Weights of a small transformer language model.
Training: a variant of Muon for these matrices, 455M tokens, 13874 steps.
MLP neurons of a small language model. Each row is named by its layer, matrix (up: input weights) and neuron, and shows model dimensions 144-271. Each number is 128 + 32 x the weight over its row's rms, rounded and kept within 0 to 255.
After each neuron's rows, "fires on" lists the tokens most often at its 100 highest values on Wikipedia text that the model never trained on.

L2.up371 [ 78 150  80  91 179 119 220  95 124 135 125 146 125 164 110 145 146  80 145 158 164  53 152 104 117  92 181 138 120 137 110 107 128 149 146 145 159  63 116 116 110  76 120 117 109 156 143 126 169 121 151 164 149 109 101 106 126 118  93 145 109 183 137 159  50 146 142 170 180  73 147 151 118 103 118 139  82 146  90 121 134 137 142 136 147 140  94 118  90 181 132 154 167 132 134 138 152  96 149  87  72 133 130 133  57 149 145 126 115 154 118 164 111  98 192 112 111 102  99 170 113 167 148 175 103 117 128 156]
fires on: "it", " signed", ":", "oute", "',", " district"

L7.up983 [117 126 103 117 217 132 156 171 171 137 132 152 110  82 120 121 122 130 147 116 145 130 150 162 173 126  39  75 157 155 136 135 126 131 154 148 166 124  76 129 124 103  96  75 158 162 149 120  78 128 117 137 121  94 155 114 133  88 118 154 107 159 117  87 109 130  98 163 117 113  91 143 121 142 101 118 155  88 108 174 152 122 119 126 129 129 104  71 117  44 113  97  96  98 109 131 119 168 121 162 114 187 126  92  69 116 114  83 123 109  88  58  84 175 152 101 119 127 128 139 187 141 103 113 128 148  81 111]
fires on: "s", "en", "er", "ing", "e", "a"

L7.up1552 [140 127 142 129  94  93 161 130  66 187 151 155 124 113 175  68 127 169 128  64 145 128 140 151 135 124  88 192 128 134 148  86 118  92 165 125 141 113 111 155 182 169 105 104 146 101 198 107  95 116 153 109  94 110  92  88 115  84 107  97  90 115  91 130 100  89 159 183 100 116 157 111 156 191 135 149 179 141  96 111 134 163 163  89 170  99 153 121 117 106  79 162 109 134 158  90 124 119 152  82  85  70 133 148 114 151 135 128 153  63  77 114  80 142 101 105  97 184 115  58 219 185  89  29 139 143 150 117]
fires on: " of", "h", "y", "–", "l"

L2.up689 [124 193 134 129 133 138 138 161 133  63 145 168 113 103 166 186 132  74  99  95 115 105 121  92 101 112 131 112 108 176 106 119 120 158 131 136 112 145  96 134 128 145 103 164 137  57 110 141 170  92 133  92 171 160 132 136 148 135 114 115  87  97 161  85 175 117 103  73 127 132 135 141 117 108 100  90 129 190 117  91 114  45 144 149 126  96 137  80 104 183 133 105 131  98 138 149 111 150 116 187 137 115 197 144  78 114 112 173 126 134  43 125 108 197 162 152 105 106 133 194  88 163 158 128 152 166 166 110]
fires on: " met", " app", " ac", " called", " signed", " dis"

L7.up558 [156 208 191 117 149  83  98 145 183 126 115 178 194 126 123 104 149  70 154 166 123  90 197 197 138 158 108 142 125 143 140 139 144 178  98 132 129 164  77 124 115 126  91 140 161 136 170 175 145 142 122 149 120 129 124  76 122 140  99 186 158 175  88 126 107 140  84 137 113 171 108  79 119 133 153  65 106 106 176 144 167  88 160 138 160  96 146  84 123  73 116 120 118 116  92 133  90 177 156  98  66 160 122 147 134 149 173 103  99 137  72 106 164 131 120 113 204 189 105 124 140 108 159 101 130 126 132 172]
fires on: "ing", "s", "k", "ed", "shire"

L17.up601 [142 117 139  85 113  91  79  92 172  68 127 138 166 171 172 168 111 153 137 144 127 136 186 111  95  92 143 139 137 107 158 115 151 105 153 159 114 130 167  83  87 160 131  85 133  80  78 123 176 131 146 147 147 106 109 118 122  91 128 123 143 125 111  81 121  85  96 100 116 169 169 132 135  95 163  96 119 145 105 157 106 183 194 164  95 124 114  85 124 133 125 121  95  91 120 136 121  95 135 167 137  99 109 102 132 106  94 204 161 116 217 101  93 138 186 104 106 118 201  69 118 115 134  73 118 130  73 146]
fires on: " to", "B", " had", " was", " F", " been"

L2.up823 [148 126 174 122 146 177 182 144  98 148 121 165 226 124 114 120  89 101 107 152 135 182 173 147 140 149 123 150  83 161 141  85 117 205 115 139 160 156  97 114 139  98 186 146 203 153 133 115  92 172 104  97 139 115 112 155 161 123 147 165 105 132 125 160  82 138  84 100  77 121  94 101 157 108 117 185  93  96 146 138  67 117 162 164 125 139 166 123 148 156 118 157 100 112 130 105 168 189 177 133 121  61 149 141 161 110 167 174 143 109  83 114 185  69 111 125 138 181  49 113 163 188 121 134 150 143 113  72]
fires on: "amb", " family", " o", "vers", " some", " &"

L17.up1603 [110 173 126 122 119 114 124  72 107  98 114 166 116 123 160 131 186  89 127  99 128 169 142 126 151 135  98 110  35 189 223 109 148 109 120 195 108 133 108 140 115 151 140 104 172 174 132 138 125 106 134 129 106  97  93 153 166 109 132  82  83 116 160 127 159 118 149 119 138 123 153 136  84 128 138 145 127 153  96 109 177 163 156 112 133 116 125  93  85 145 145 116 131 123 154 118  70 133 126 148  85  89  83  67 167 173 132 189 109 102  93  93 146 157 103 100 118 115 153  80 123 163 114  59 160 126 131  90]
fires on: " of", " O", "y", " d", "iddle", " Bur"

L2.up228 [ 99 165  98  84  86  80 110 186  76 144 151 157 123 165 136  85 120  55 140 128 134 140 145  49 109  99 149 121 113 144  79  76 134  90 181 135 138 139  69  85 185 172 151 132 114 104 148 119 114 137 117 162 117  81  95 122 122 104 115 160 136 137  49 204  60 157 127 135  95  96 168  89  85 109  92 163  93 114 116 106 129 130 120 143 149  87 145 103  54 139 130 132 138 103 173 226 126 123  82 132  84  92  74 161  79 167  75 143 109 130 188 131 119 183 141 115 129 171 162 110 127 155 103  93 145 154 141 145]
fires on: " trans", " signed", "\\", "',", " repl", " Trans"

L17.up1237 [136 120 118 134 104 160  82 146  81  81 107 100 128 208 162  87 129  76 160 135 165 102 102 108 140  71  97 120  90  86 136 109  81 104 127 172  77 129 153 115 107 196  92 122 141 125 154 112 179 130 133 106 199 136 105 111  85 117 155 113 168 141 140 113  52 126 142 176 126 151 139 129 154 149 165  90 177 111 110 122 164 107 103 145 158 120 117 153 132 113 122 116 151  71  87  74 167 129 161 143 145  62  88  85  98 119 154 140  95 135 129 140 134 189 147 180 121 172 159  96 128 131 117 108  90 175 181  85]
fires on: " R", " C", " Sl", " Gl", " sl", " gl"